MLP neurons of a small language model. Each row is named by its layer, matrix (up: input weights; down: output weights) and neuron, and shows model dimensions 128-223. Each number is 50 + 12 x the weight over its row's rms, rounded and kept within 0 to 99.
After each neuron's rows, "fires after" lists the tokens most often just before its 100 highest values on Wikipedia text that the model never trained on. A number after a token or word is its count.

L8.up277:74 60 36 73 49 46 60 34 42 69 72 36 58 39 56 46 65 45 60 51 56 52 80 73 62 40 59 51 41 29 43 57 56 40 39 72 36 59 25 35 68 56 67 58 60 57 55 42 39 65 48 66 80 53 44 48 62 56 73 47 66 38 43 36 64 61 59 37 47 55 48 51 51 57 48 27 42 33 46 57 51 64 46 60 37 60 45 48 29 57 43 58 33 34 56 58
L8.down277:40 49 64 67 38 51 38 67 42 42 64 54 59 51 44 61 43 61 51 66 63 50 39 35 64 55 56 53 43 36 48 78 57 42 45 56 44 40 56 50 80 59 51 56 31 49 52 31 44 62 47 39 61 46 50 57 52 61 59 56 65 25 62 40 66 81 39 40 55 68 85 58 51 69 38 33 61 28 56 31 46 42 53 57 47 40 38 62 40 29 44 63 39 46 41 34
fires after: "c" 19, "u" 13, " A" 12, "ot" 7, "ec" 7, " N" 6

L2.up976:58 43 41 48 33 72 55 26 60 58 63 55 48 49 30 50 60 76 58 63 55 53 58 63 56 50 43 57 31 64 65 41 28 56 54 78 45 53 47 33 56 35 48 57 55 57 50 50 93 60 50 57 41 53 45 63 35 39 70 50 55 57 43 52 35 51 69 43 35 28 59 38 41 43 69 44 34 53 40 60 58 47 39 54 46 46 48 57 55 50 40 61 63 33 32 52
L2.down976:55 36 46 64 50 37 51 54 46 49 80 35 47 20 36 68 39 74 68 59 49 43 51 34 48 55 49 56 41 53 72 60 34 53 53 55 46 63 57 49 32 47 52 57 62 40 56 51 42 56 25 51 57 50 70 51 48 59 58 55 81 47 30 49 52 29 61 42 63 50 65 62 40 64 39 67 39 37 48 63 55 35 28 53 43 51 50 55 38 51 47 51 49 33 25 42
fires after: " T" 18, " S" 17, "l" 17, " s" 12, "s" 9, " L" 6

L4.up50:32 63 59 56 50 67 46 50 42 37 69 54 56 43 45 63 51 42 70 74 72 51 46 53 54 60 53 37 37 39 46 50 40 37 66 70 66 60 34 73 74 50 56 45 44 62 53 36 50 65 32 56 58 77 50 43 59 51 49 54 36 50 62 42 46 32 62 68 52 21 28 64 57 49 43 70 51 48 50 65 55 51 49 46 43 50 52 43 52 64 59 45 51 58 21 40
L4.down50:24 47 75 53 54 51 84 49 35 58 56 70 49 23 45 61 51 49 49 67 37 49 53 61 43 43 68 41 39 49 46 58 65 35 34 53 47 63 18 52 65 35 68 41 45 50 43 44 46 58 42 50 33 53 34 68 64 66 45 60 52 52 36 35 42 66 47 40 44 50 68 32 60 47 41 29 55 57 57 57 53 50 56 56 22 43 39 53 66 49 45 51 46 33 57 39
fires after: "e" 19, "u" 15, "t" 8, "un" 8

L8.up110:63 36 44 58 52 44 57 69 40 43 59 80 38 47 45 47 67 60 58 31 28 73 47 54 50 32 42 54 63 53 52 48 56 35 55 39 29 54 62 38 59 87 54 54 55 49 47 52 25 32 41 66 41 68 48 57 28 47 56 60 51 51 42 65 42 50 54 46 45 40 53 29 69 42 64 43 43 50 56 50 49 61 54 66 24 54 54 51 45 40 51 68 58 56 45 50
L8.down110:58 58 67 71 57 32 50 53 63 53 47 65 64 49 50 61 67 63 42 58 61 61 68 64 64 55 61 36 43 41 68 51 57 68 51 25 52 39 48 37 44 41 54 46 49 41 55 32 61 43 53 38 44 52 75 53 73 41 43 55 82 51 50 51 28 52 64 47 65 58 31 40 59 54 53 39 49 73 44 57 55 53 44 42 59 47 45 66 55 41 28 50 37 66 36 75
fires after: " d" 30, " re" 11, "al" 9, " r" 9, " L" 6, " l" 5

L3.up258:51 47 66 37 47 57 22 45 45 49 49 42 32 60 71 57 65 58 57 66 58 62 47 48 48 65 58 49 38 54 27 58 65 43 47 37 33 44 33 68 35 29 48 61 42 36 34 61 31 49 54 56 41 43 37 68 44 53 65 43 49 31 40 59 52 53 33 57 54 61 61 34 49 40 75 38 67 58 58 65 46 43 50 40 57 63 54 50 76 52 40 54 50 70 48 49
L3.down258:55 48 57 32 25 58 37 28 48 52 58 45 83 50 35 52 71 64 35 29 46 82 52 47 43 53 54 70 59 54 54 36 56 50 55 42 44 46 76 52 39 51 47 53 72 57 36 57 41 80 61 53 53 39 47 60 59 48 55 53 53 46 67 53 46 49 48 65 46 42 59 56 51 56 56 40 37 36 52 42 34 60 51 46 41 44 46 45 49 27 63 38 41 39 59 61
fires after: "p" 15, "el" 11, " b" 11, "re" 8, "f" 7, "ad" 7

L8.up727:13 50 41 54 49 46 73 52 61 58 50 44 73 57 65 59 68 60 47 67 39 51 54 39 55 55 36 44 65 56 59 78 35 37 54 39 40 65 65 81 58 51 69 51 47 44 22 60 41 41 44 80 67 63 48 43 51 46 45 66 46 47 52 69 61 45 55 63 51 44 53 65 54 40 58 40 56 45 33 43 59 64 55 50 62 48 50 49 64 46 45 37 34 37 51 52
L8.down727:43 65 46 36 51 69 31 56 37 47 50 67 56 61 54 60 41 33 55 69 55 49 48 72 46 46 54 43 22 41 50 58 42 50 72 46 40 49 69 47 67 59 38 66 48 70 26 57 66 54 70 65 31 51 59 59 37 36 59 54 67 51 56 40 63 28 50 56 56 53 46 54 97 42 50 39 68 41 40 73 63 60 61 25 47 52 38 52 58 49 58 76 50 43 53 42
fires after: " A" 30, " a" 19, "A" 9, "it" 8, "18" 6, "0" 4

L2.up70:48 30 43 74 42 49 50 54 43 48 36 65 40 22 57 40 51 48 36 48 51 84 39 58 53 42 59 34 47 53 45 56 46 46 52 28 53 56 63 44 70 69 42 67 48 49 50 40 47 31 56 54 32 62 67 56 51 56 60 61 66 39 64 52 26 35 52 51 56 65 40 51 68 45 66 56 45 62 51 50 44 72 53 27 49 32 39 66 33 59 37 55 49 48 61 48
L2.down70:54 35 61 78 27 47 61 48 17 62 50 60 37 41 68 41 54 58 48 70 39 52 21 66 48 63 50 37 64 68 50 59 48 62 58 51 37 54 69 54 66 32 29 67 54 44 56 39 78 59 39 46 38 48 46 53 45 45 57 54 35 49 56 31 27 67 40 51 80 52 43 63 59 46 58 34 71 60 45 55 59 58 28 30 27 52 27 65 49 53 58 49 53 43 38 55
fires after: " l" 35, " v" 11, " p" 5, " h" 5, " L" 4

L3.up726:54 53 30 52 56 41 53 45 50 43 40 50 43 41 71 73 43 60 50 48 58 64 63 34 75 46 36 60 46 51 54 45 47 50 35 54 41 46 27 69 62 45 53 52 51 31 54 47 58 57 43 61 52 47 65 30 57 44 61 41 37 76 67 55 55 66 67 63 56 67 53 50 52 67 40 64 72 65 56 50 61 55 79 68 58 72 59 55 59 40 49 52 51 32 45 40
L3.down726:30 39 48 58 63 40 46 62 34 45 57 27 45 73 49 61 33 80 41 41 42 53 44 45 52 36 30 81 57 53 63 56 50 78 62 69 51 45 54 44 49 44 54 36 48 46 57 53 57 49 62 41 61 19 63 30 53 30 51 67 46 46 46 58 51 46 39 52 42 46 46 59 52 57 25 34 37 45 62 37 55 46 69 79 61 49 57 49 66 40 40 67 57 56 32 41
fires after: " wh" 33, "h" 30, "ed" 13, "id" 4, " th" 4

L4.up743:34 60 42 66 70 34 66 44 56 31 29 24 58 50 43 60 48 30 59 35 61 55 58 36 72 74 44 45 36 49 54 67 46 50 36 37 62 35 60 53 64 36 63 64 42 60 51 50 63 61 49 52 55 46 43 42 40 43 53 57 60 35 68 56 72 53 48 61 60 50 28 65 39 59 66 54 50 59 50 53 31 54 23 56 49 41 31 40 49 52 59 47 51 41 38 53
L4.down743:49 57 54 57 49 69 53 49 37 51 51 33 36 48 41 38 38 47 61 53 57 50 59 68 35 27 44 51 48 44 52 65 43 51 54 62 48 33 29 40 80 54 51 29 56 45 53 59 47 57 40 50 35 57 64 46 34 45 40 44 52 45 45 39 69 28 59 43 64 50 58 50 53 56 56 53 53 46 36 63 47 41 54 18 52 43 41 43 50 51 67 49 21 43 46 60
fires after: " A" 13, " H" 10, " C" 10, " T" 9, " M" 7, "A" 6

L3.up734:59 41 43 56 39 55 35 41 55 74 57 38 60 30 48 44 36 56 55 58 54 46 71 60 45 50 60 68 27 55 50 30 49 46 70 68 59 49 54 62 62 40 54 39 76 68 40 46 67 17 43 68 48 37 42 27 31 41 51 71 47 60 56 58 36 39 72 57 62 52 41 77 60 59 53 61 56 32 60 48 52 62 49 34 49 52 53 66 36 71 40 32 52 46 50 45
L3.down734:54 13 33 54 48 53 55 40 47 57 64 32 50 44 50 51 49 58 68 72 57 50 53 58 47 55 75 55 29 61 54 50 61 49 59 34 63 69 56 57 57 28 48 42 76 37 64 45 50 46 55 48 53 35 40 48 42 46 78 70 62 55 44 65 44 31 67 48 48 49 47 58 48 56 47 43 49 49 74 44 49 33 49 44 53 51 34 48 40 75 40 52 60 42 41 28
fires after: " s" 41, " S" 8, " C" 5, "c" 4, " n" 4

L8.up62:55 55 35 53 31 42 50 52 59 48 55 26 49 46 51 57 53 57 43 40 59 60 65 57 61 47 47 76 54 71 51 53 61 50 61 37 42 36 67 43 57 46 47 50 57 50 41 46 41 50 66 64 55 49 57 29 27 55 35 80 60 50 29 45 27 37 45 55 63 46 52 51 52 46 33 59 46 43 46 41 30 50 51 59 58 69 58 65 43 53 43 57 33 35 45 42
L8.down62:51 61 47 49 50 45 32 47 55 43 34 63 22 42 56 52 49 45 82 52 58 37 34 39 23 34 57 47 56 60 24 47 30 56 55 35 63 56 47 38 46 47 24 48 60 55 43 55 24 57 70 52 49 45 51 47 66 57 54 35 61 44 30 41 58 59 63 39 44 44 57 71 46 56 47 37 53 63 66 29 66 44 53 32 58 25 48 61 53 44 56 34 57 52 39 45
fires after: "p" 23, " S" 12, "am" 12, " s" 6, " t" 5, " C" 5

L2.up20:18 44 40 32 37 77 59 47 25 36 33 45 33 49 60 60 42 37 54 56 33 67 59 60 31 28 50 65 41 24 32 31 50 40 55 63 41 39 32 67 60 58 57 51 60 60 47 60 62 61 56 61 48 59 38 48 65 43 46 79 49 46 45 35 26 43 52 51 44 46 52 61 89 55 65 59 44 41 48 39 55 58 54 59 43 60 48 51 48 39 47 49 17 28 32 57
L2.down20:34 65 63 54 38 52 59 46 60 49 49 33 46 62 53 56 37 51 56 57 59 38 49 28 36 28 55 60 34 28 42 63 30 60 32 68 56 49 33 68 43 42 69 51 46 76 63 29 30 60 32 41 63 54 51 35 39 63 75 46 46 39 27 68 41 37 36 53 68 47 65 44 63 52 73 38 72 42 45 39 20 73 66 60 46 42 62 49 37 45 63 39 50 48 55 60
fires after: " a" 31, " re" 30, "e" 16, " I" 6, " de" 4

L2.up31:86 52 37 39 67 48 58 44 64 28 42 50 46 38 39 35 59 37 47 45 45 54 48 39 57 58 49 52 49 32 64 50 29 45 49 46 58 46 40 45 48 36 55 57 54 28 52 46 57 60 57 57 50 37 34 35 57 57 57 49 65 61 48 29 71 49 79 41 45 63 52 29 43 40 69 43 64 77 50 43 60 52 40 79 50 66 45 41 60 63 47 56 58 23 49 56
L2.down31:39 48 48 68 58 47 54 50 18 36 38 59 76 47 55 52 23 57 49 46 67 51 63 46 64 57 53 65 66 36 44 49 57 47 39 36 60 46 46 49 50 54 45 45 45 38 53 47 61 40 43 43 47 40 76 41 82 41 25 51 41 40 64 57 46 56 52 50 43 44 72 43 50 23 53 64 47 31 39 59 48 59 60 54 42 69 36 52 69 44 29 54 50 36 29 42
fires after: " wh" 52, "ou" 19, "i" 13, "h" 4, " w" 4, "he" 4

L6.up934:47 35 54 37 63 53 56 36 43 47 34 47 30 63 45 55 57 28 56 73 38 52 62 55 50 51 50 40 48 38 48 36 33 51 58 53 62 46 44 39 41 74 47 69 53 46 29 72 48 22 56 59 47 36 36 43 46 41 28 52 32 41 56 49 49 58 25 53 33 56 35 56 53 38 57 57 48 34 62 56 46 51 50 45 47 55 34 57 41 77 52 58 41 52 73 54
L6.down934:46 46 48 37 55 65 23 44 44 52 43 38 30 40 28 49 43 49 40 63 54 64 53 47 60 49 52 41 37 53 47 51 28 65 40 56 22 41 41 49 31 39 54 52 54 51 54 25 52 17 48 60 61 64 65 46 57 52 64 52 65 54 43 52 31 58 52 64 53 69 63 51 61 71 56 59 57 48 34 50 45 57 39 34 44 49 60 61 31 59 52 38 50 35 47 31
fires after: " re" 23, " e" 14, "e" 7, "ou" 6, "ab" 5, "in" 5

L4.up258:53 47 60 49 53 52 60 55 43 65 61 45 58 68 23 61 67 42 68 74 33 51 55 49 45 51 52 65 55 47 30 40 38 57 57 52 39 58 55 79 60 61 58 29 71 48 42 26 65 54 29 45 69 54 42 45 58 69 58 32 43 59 43 38 33 46 54 64 53 42 25 38 41 59 44 59 58 54 37 72 36 36 67 21 59 55 41 33 53 80 51 48 60 38 59 40
L4.down258:52 50 62 43 38 36 44 76 61 56 55 68 68 53 47 63 37 38 44 42 54 41 46 59 31 39 45 65 49 30 55 61 37 68 63 35 83 45 52 31 53 33 51 27 25 48 66 26 65 60 26 41 49 58 57 64 64 70 56 71 44 53 36 77 65 70 49 70 45 58 37 42 53 53 44 52 54 59 33 47 64 70 52 57 41 35 38 47 42 48 50 52 50 55 55 64
fires after: "an" 20, "r" 12, "un" 11, "u" 11, "n" 5

L2.up881:49 69 48 43 56 52 48 56 52 34 39 26 42 70 51 35 43 32 68 55 48 65 53 61 55 65 32 65 26 40 57 32 64 49 42 54 31 52 64 25 48 63 58 59 42 36 57 44 61 55 66 58 55 49 70 44 56 67 69 38 41 35 45 54 36 43 56 55 33 54 73 42 50 59 74 65 50 51 57 43 39 72 68 44 39 41 52 54 58 42 70 54 34 54 62 27
L2.down881:57 39 70 67 58 53 58 43 46 39 50 76 31 65 61 57 43 60 57 61 47 66 35 55 37 58 39 44 66 56 42 76 42 50 62 49 59 56 47 60 52 47 43 52 46 43 60 59 68 51 52 36 52 38 39 56 67 65 50 61 66 59 32 42 40 58 56 40 43 50 40 69 80 57 34 46 63 59 69 41 58 33 46 44 55 35 40 67 53 55 29 44 48 48 51 38
fires after: "ar" 46, "al" 8, "l" 8, "a" 5, "s" 4, " on" 4

L2.up519:38 64 39 44 47 73 48 50 58 50 49 49 44 44 36 59 55 76 63 47 56 59 60 26 43 51 42 49 64 56 58 57 48 43 43 55 61 57 27 50 51 49 47 40 76 35 56 35 70 40 55 53 54 58 63 52 56 46 32 49 38 60 39 46 57 61 61 47 54 35 60 59 59 59 60 43 40 76 29 25 45 70 43 61 56 53 56 60 39 67 38 56 63 48 31 57
L2.down519:46 48 53 50 57 47 31 64 55 21 50 40 45 37 39 44 46 46 75 52 21 58 52 43 42 55 45 52 45 48 54 51 51 61 45 46 47 55 23 57 57 55 61 61 30 66 42 60 63 31 65 60 57 72 51 70 33 54 45 52 79 67 74 49 48 47 24 44 50 47 63 40 48 52 70 37 55 40 51 77 48 45 32 57 38 38 77 43 46 58 53 39 34 36 41 55
fires after: " B" 29, " b" 17, "b" 14, " re" 9, "en" 7, "t" 5

L3.up819:56 44 36 53 66 54 62 60 48 52 55 48 27 61 42 35 58 52 63 27 49 64 35 55 31 55 27 43 49 69 59 57 38 48 28 43 43 62 52 39 63 52 55 70 30 32 47 34 45 57 63 46 47 51 64 53 42 71 84 42 45 36 36 48 41 53 49 46 44 75 42 51 57 59 61 68 46 72 38 44 58 60 61 37 46 49 67 65 62 45 60 67 78 49 43 67
L3.down819:43 45 60 68 65 55 37 56 35 56 60 44 48 33 52 21 50 47 55 29 42 56 51 60 38 42 64 58 29 37 66 50 68 53 32 46 48 70 49 41 53 55 66 36 51 47 58 56 39 41 29 46 53 59 47 39 59 40 52 46 66 37 34 42 45 57 56 81 71 61 61 45 49 46 57 58 41 66 56 72 46 49 43 74 58 51 63 38 48 43 51 32 46 38 29 72
fires after: "ul" 31, " d" 21, " v" 8, "ar" 7, "ou" 6, " l" 6

L3.up521:44 62 39 56 47 64 49 45 50 48 30 55 44 48 68 56 52 46 51 68 42 40 53 51 51 42 61 65 54 36 53 57 47 49 45 62 56 62 43 43 38 44 60 57 36 37 58 42 53 40 62 44 53 50 44 28 53 57 30 40 35 73 63 81 61 73 50 38 41 28 41 77 33 49 35 64 72 45 58 54 52 43 55 60 61 62 71 53 46 39 56 58 72 39 43 68
L3.down521:40 63 50 53 52 38 53 65 45 58 38 44 53 56 71 44 51 54 29 52 50 54 41 44 36 49 51 58 66 62 37 25 64 32 54 39 40 58 61 75 59 52 67 38 41 52 49 33 67 46 63 71 57 43 57 56 52 45 38 67 28 66 50 96 46 69 36 41 61 63 50 57 48 56 23 41 46 48 62 32 68 45 46 44 28 50 55 43 56 52 31 51 61 56 25 36
fires after: "h" 38, " the" 21, " The" 19, "The" 10, " wh" 6

L4.up862:39 28 39 39 52 40 47 33 43 66 41 71 57 68 48 49 73 57 49 61 57 47 42 66 43 43 61 58 56 55 50 34 51 47 55 50 54 46 52 52 35 41 44 39 57 61 27 48 70 44 53 52 52 31 35 67 56 72 41 43 55 56 47 35 52 46 23 74 44 23 18 56 36 59 50 36 58 56 56 75 42 60 64 41 66 51 67 69 45 50 60 40 41 66 74 37
L4.down862:53 34 75 76 58 40 60 45 43 69 73 44 58 46 57 48 43 51 62 45 39 49 43 68 42 37 37 62 58 47 52 45 88 53 43 40 58 60 43 46 38 64 62 45 47 39 32 45 71 59 74 23 30 44 65 37 64 59 49 59 53 50 47 52 47 62 49 54 23 39 36 59 40 32 49 52 46 44 45 44 41 55 32 46 57 36 42 55 54 44 38 74 63 65 38 55
fires after: "an" 28, " d" 22, "d" 12, "n" 8, "id" 8, " D" 8

L6.up922:55 35 47 59 60 43 49 59 50 45 45 50 51 65 68 54 60 50 46 29 54 38 73 43 71 41 60 44 35 51 62 32 48 26 45 46 51 55 66 54 57 77 61 39 28 62 27 61 45 45 48 45 55 55 36 31 73 74 50 49 53 33 56 53 71 41 38 29 45 63 47 74 45 61 54 48 59 63 58 47 58 58 57 65 47 37 58 64 35 30 72 60 69 55 46 71
L6.down922:46 54 48 48 55 43 51 50 54 27 52 50 48 44 52 55 52 62 64 53 45 50 77 63 69 41 52 29 37 34 34 35 53 54 58 50 57 71 51 40 78 69 47 39 57 67 75 57 45 35 52 35 58 52 54 42 43 55 24 34 39 45 27 72 59 57 52 49 29 26 34 65 62 63 50 76 60 58 51 19 58 36 51 47 41 64 60 63 57 42 61 52 50 39 49 46
fires after: " on" 37, "n" 23, " " 19, "ed" 5

L3.up28:77 48 41 53 48 44 59 36 63 71 54 57 53 46 52 72 75 61 44 50 70 47 57 47 44 54 46 29 46 40 71 53 45 44 39 62 38 47 43 47 43 54 40 51 58 64 59 48 67 50 61 62 50 32 56 59 52 54 50 37 48 49 64 62 38 56 53 45 58 53 50 48 51 33 29 52 65 47 36 48 58 52 38 54 80 46 75 42 17 77 40 53 72 48 49 51
L3.down28:59 40 44 66 68 31 51 53 65 47 49 64 59 58 45 43 42 66 62 47 47 45 77 42 52 49 33 22 26 69 46 50 44 48 52 41 55 74 39 49 57 73 50 61 34 56 39 59 46 48 57 34 25 40 58 74 44 38 40 38 52 62 63 39 55 50 47 41 37 52 70 33 46 41 60 45 46 39 50 47 41 71 35 58 42 43 44 50 36 65 56 57 50 62 52 61
fires after: "b" 33, "h" 14, " B" 12, " H" 10, "B" 7

L11.up714:40 49 36 51 66 43 45 45 65 49 66 52 70 56 51 49 20 27 50 32 34 57 25 59 57 54 55 35 51 37 40 55 49 32 66 48 37 41 31 53 53 47 47 58 56 42 40 63 56 28 40 63 64 53 52 42 68 66 50 56 64 49 58 76 47 48 47 42 77 50 35 60 57 33 61 44 60 54 35 59 57 49 44 43 57 53 48 52 70 57 59 52 46 32 53 61
L11.down714:27 31 65 52 42 46 58 61 40 57 66 54 53 75 50 53 66 60 44 41 64 57 59 53 43 54 36 77 47 26 63 61 57 44 55 66 47 46 55 67 59 59 18 84 67 65 52 30 61 44 41 40 37 48 35 62 47 35 34 38 51 47 43 54 58 65 36 66 40 56 60 49 59 47 41 49 77 42 45 47 54 55 62 60 51 36 47 62 51 27 49 62 53 66 62 38
fires after: " A" 26, " a" 17, " K" 4, " C" 4

L3.up138:59 41 58 41 42 63 57 51 36 53 55 57 42 51 67 41 60 76 35 49 40 47 72 36 66 47 67 41 44 50 51 48 78 34 48 58 49 69 42 40 48 84 49 30 57 49 53 41 42 39 48 54 66 62 32 29 45 35 58 54 43 59 38 54 63 53 42 68 45 31 37 56 41 56 44 25 50 43 35 44 44 63 63 70 13 66 26 50 44 42 72 51 46 78 38 54
L3.down138:59 43 50 49 56 55 37 53 53 36 67 41 47 62 37 53 40 32 58 75 68 60 50 24 56 67 72 45 55 45 61 63 59 51 60 50 71 44 44 28 30 51 36 52 44 65 55 46 53 60 59 48 53 44 48 47 51 48 61 69 54 49 46 49 67 50 79 33 34 59 73 47 34 51 41 58 37 57 55 57 81 41 46 36 46 57 63 57 44 27 66 53 29 63 46 61
fires after: "t" 39, " ch" 14, "ec" 9, "u" 9, "ound" 9, " Ch" 4

L10.up54:36 40 38 36 50 55 41 42 62 54 51 42 66 42 46 51 41 55 58 36 26 57 65 44 38 41 42 38 65 56 32 64 47 44 63 47 53 51 39 51 58 52 49 56 49 47 39 68 46 31 51 63 58 52 40 39 58 73 51 39 59 32 24 74 41 40 45 63 47 63 43 57 41 67 55 35 65 52 46 38 51 61 26 35 37 54 52 35 68 70 43 30 43 19 54 59
L10.down54:74 54 48 70 42 44 49 33 40 38 54 63 34 59 55 59 21 57 52 39 72 43 45 37 50 47 47 46 62 31 44 53 54 48 52 54 65 38 64 71 57 50 48 29 44 68 45 37 51 34 58 58 40 35 54 26 33 39 49 58 58 33 76 58 50 49 69 49 44 36 47 63 57 60 25 53 66 54 62 64 49 36 57 60 31 36 50 60 36 45 70 41 64 61 49 63
fires after: "un" 21, " s" 9, " S" 8, " A" 7, " P" 7, " a" 6

L6.up433:37 66 66 46 51 47 26 34 42 53 34 52 53 51 53 62 45 33 46 46 63 43 60 25 66 51 65 51 48 48 45 45 50 67 36 57 41 55 51 56 50 49 56 48 09 44 32 47 54 62 34 70 54 46 61 59 46 55 73 48 42 42 60 55 63 53 50 56 65 62 65 28 40 55 47 60 74 47 63 55 53 55 70 52 42 49 63 72 52 61 55 45 57 38 78 53
L6.down433:53 75 48 36 59 48 35 65 52 44 65 27 41 47 43 68 72 63 31 59 53 56 49 50 62 49 64 43 39 62 28 48 53 48 51 57 36 58 53 45 35 50 75 40 55 55 43 50 51 53 46 58 36 41 54 53 37 38 56 53 45 55 49 54 48 56 48 47 74 45 61 64 69 58 55 55 48 44 61 45 37 41 50 61 50 65 40 53 51 46 75 45 40 68 33 53
fires after: " wh" 26, " to" 20, "ri" 12, "h" 9, "he" 7

L8.up724:23 46 64 34 29 36 45 58 57 69 60 59 58 53 74 50 34 46 33 43 47 27 52 53 67 35 45 70 40 54 35 53 49 37 61 37 47 54 43 53 38 58 30 55 65 33 35 65 51 54 58 46 71 35 70 40 44 55 58 38 33 52 58 13 54 55 59 45 35 56 59 53 45 50 45 50 50 63 71 40 49 35 50 51 26 69 68 37 42 61 32 56 48 59 55 50
L8.down724:63 49 49 37 56 73 42 52 69 70 59 46 57 72 44 44 53 26 51 27 39 76 53 60 58 69 50 56 40 42 64 57 54 44 47 57 39 36 50 60 32 73 32 55 53 41 42 73 66 28 36 26 44 22 41 48 49 45 44 42 52 52 57 44 32 50 55 73 59 45 61 42 28 53 57 56 46 41 68 57 66 25 45 57 47 64 52 51 81 50 44 44 40 38 43 45
fires after: " l" 24, "r" 13, "on" 9, " r" 7, " R" 4, "is" 4

L2.up635:36 45 56 41 58 62 52 48 43 58 31 55 46 80 75 58 50 36 43 58 56 77 34 53 46 53 45 23 60 47 54 58 59 60 46 50 52 51 63 61 30 46 57 60 44 76 57 36 48 51 14 43 61 61 34 49 38 58 52 38 54 35 64 45 53 54 60 50 48 51 31 65 67 44 59 55 57 48 44 53 43 54 53 63 32 72 42 62 53 56 65 62 26 39 27 53
L2.down635:41 36 64 69 59 42 53 50 61 39 69 55 30 49 59 61 37 42 56 55 50 55 47 34 49 46 28 71 45 32 40 50 49 42 48 29 66 63 38 60 51 56 67 58 61 56 53 64 34 46 56 66 65 61 39 50 69 65 23 51 43 64 36 40 57 49 54 50 63 56 45 53 65 56 68 34 50 61 46 50 52 48 57 47 34 31 37 46 40 43 52 39 48 43 38 42
fires after: " re" 27, " " 19, " I" 9, " W" 8, " R" 6, "v" 5

L6.up480:29 44 19 53 42 56 55 63 61 46 47 56 64 57 41 60 26 54 43 56 55 44 71 50 60 59 53 74 15 83 59 60 77 38 37 37 30 65 51 40 69 44 54 72 48 49 31 39 34 55 43 22 52 46 62 40 54 36 49 67 52 33 51 56 52 35 29 31 49 58 38 46 27 54 60 43 38 63 51 71 46 54 39 43 47 68 57 57 54 35 45 51 61 64 52 62
L6.down480:50 41 47 67 34 33 71 44 52 32 34 65 59 30 49 73 61 57 48 64 47 35 70 34 41 58 62 39 51 56 63 48 55 55 62 56 48 73 46 35 63 46 54 62 38 42 64 46 60 49 54 44 55 46 57 40 59 61 44 56 54 47 49 54 61 54 41 66 44 72 27 51 44 60 57 41 31 53 28 15 57 44 45 43 64 65 71 43 59 65 28 51 41 35 34 62
fires after: "n" 19, " " 19, "or" 15, " in" 10, "," 6

L3.up263:50 61 43 75 74 92 50 35 45 46 44 60 54 55 62 40 40 70 52 58 41 68 43 48 62 48 50 51 38 42 40 49 31 47 61 44 67 50 65 76 48 39 50 60 35 42 56 54 40 45 57 49 67 49 31 45 49 52 68 41 54 45 61 55 52 40 54 63 52 38 51 41 41 40 65 40 59 46 56 58 52 44 68 62 42 38 48 52 65 59 44 66 45 55 52 65
L3.down263:62 42 40 43 36 49 38 48 44 49 53 36 39 33 59 49 76 68 35 56 54 54 48 44 55 45 40 65 47 63 69 55 80 51 28 43 36 55 27 26 61 68 34 53 68 53 45 51 38 52 63 48 55 29 63 66 52 52 78 43 57 58 57 53 65 51 59 57 69 42 58 58 53 35 46 55 52 47 62 49 70 54 49 42 56 29 49 44 55 51 53 47 63 36 31 50
fires after: "e" 55, "re" 9, "p" 7

L2.up767:30 69 43 47 57 42 34 27 61 50 58 52 56 61 68 52 31 51 53 46 39 70 61 51 61 50 43 46 48 49 42 57 32 52 42 37 54 46 55 59 46 49 50 54 43 46 32 20 54 53 40 46 58 32 64 67 58 66 71 29 58 38 59 49 34 63 72 29 47 44 47 46 38 62 38 53 52 54 65 26 47 72 58 37 41 77 62 46 41 37 37 26 50 58 42 65
L2.down767:30 41 40 47 63 37 60 37 52 43 58 48 66 56 64 50 72 40 45 38 45 49 42 50 54 56 66 56 66 44 56 58 35 75 42 43 73 60 47 52 39 41 26 56 65 49 54 49 32 32 54 36 38 33 52 56 81 60 70 60 72 18 46 42 29 64 59 53 57 44 54 37 45 63 56 31 63 39 55 28 53 36 34 79 52 75 55 41 29 39 58 53 40 71 64 76
fires after: " re" 32, " b" 17, " R" 13, "le" 12, "c" 7, " r" 6

L8.up24:39 50 56 33 40 54 51 48 60 43 45 54 45 54 24 38 60 34 54 46 60 46 60 55 57 63 52 49 36 53 55 41 56 68 64 75 41 57 49 38 48 53 54 51 69 80 39 45 54 60 57 62 41 64 56 35 57 71 55 37 32 22 43 53 37 39 46 72 43 43 53 32 64 49 56 53 23 52 56 56 65 67 43 66 56 53 43 66 53 28 48 67 42 44 54 37
L8.down24:38 56 74 61 71 74 42 59 44 71 42 24 38 72 70 69 72 53 53 59 46 46 45 60 59 44 44 42 34 65 63 33 45 34 42 56 49 46 70 36 45 57 57 71 49 62 54 47 55 51 63 33 50 55 53 51 28 47 53 31 39 36 57 57 51 52 52 54 41 44 30 50 45 22 19 43 55 56 62 40 43 46 71 62 24 42 59 40 55 31 43 52 73 52 64 27
fires after: "l" 22, " D" 21, " d" 9, "r" 6, "ar" 4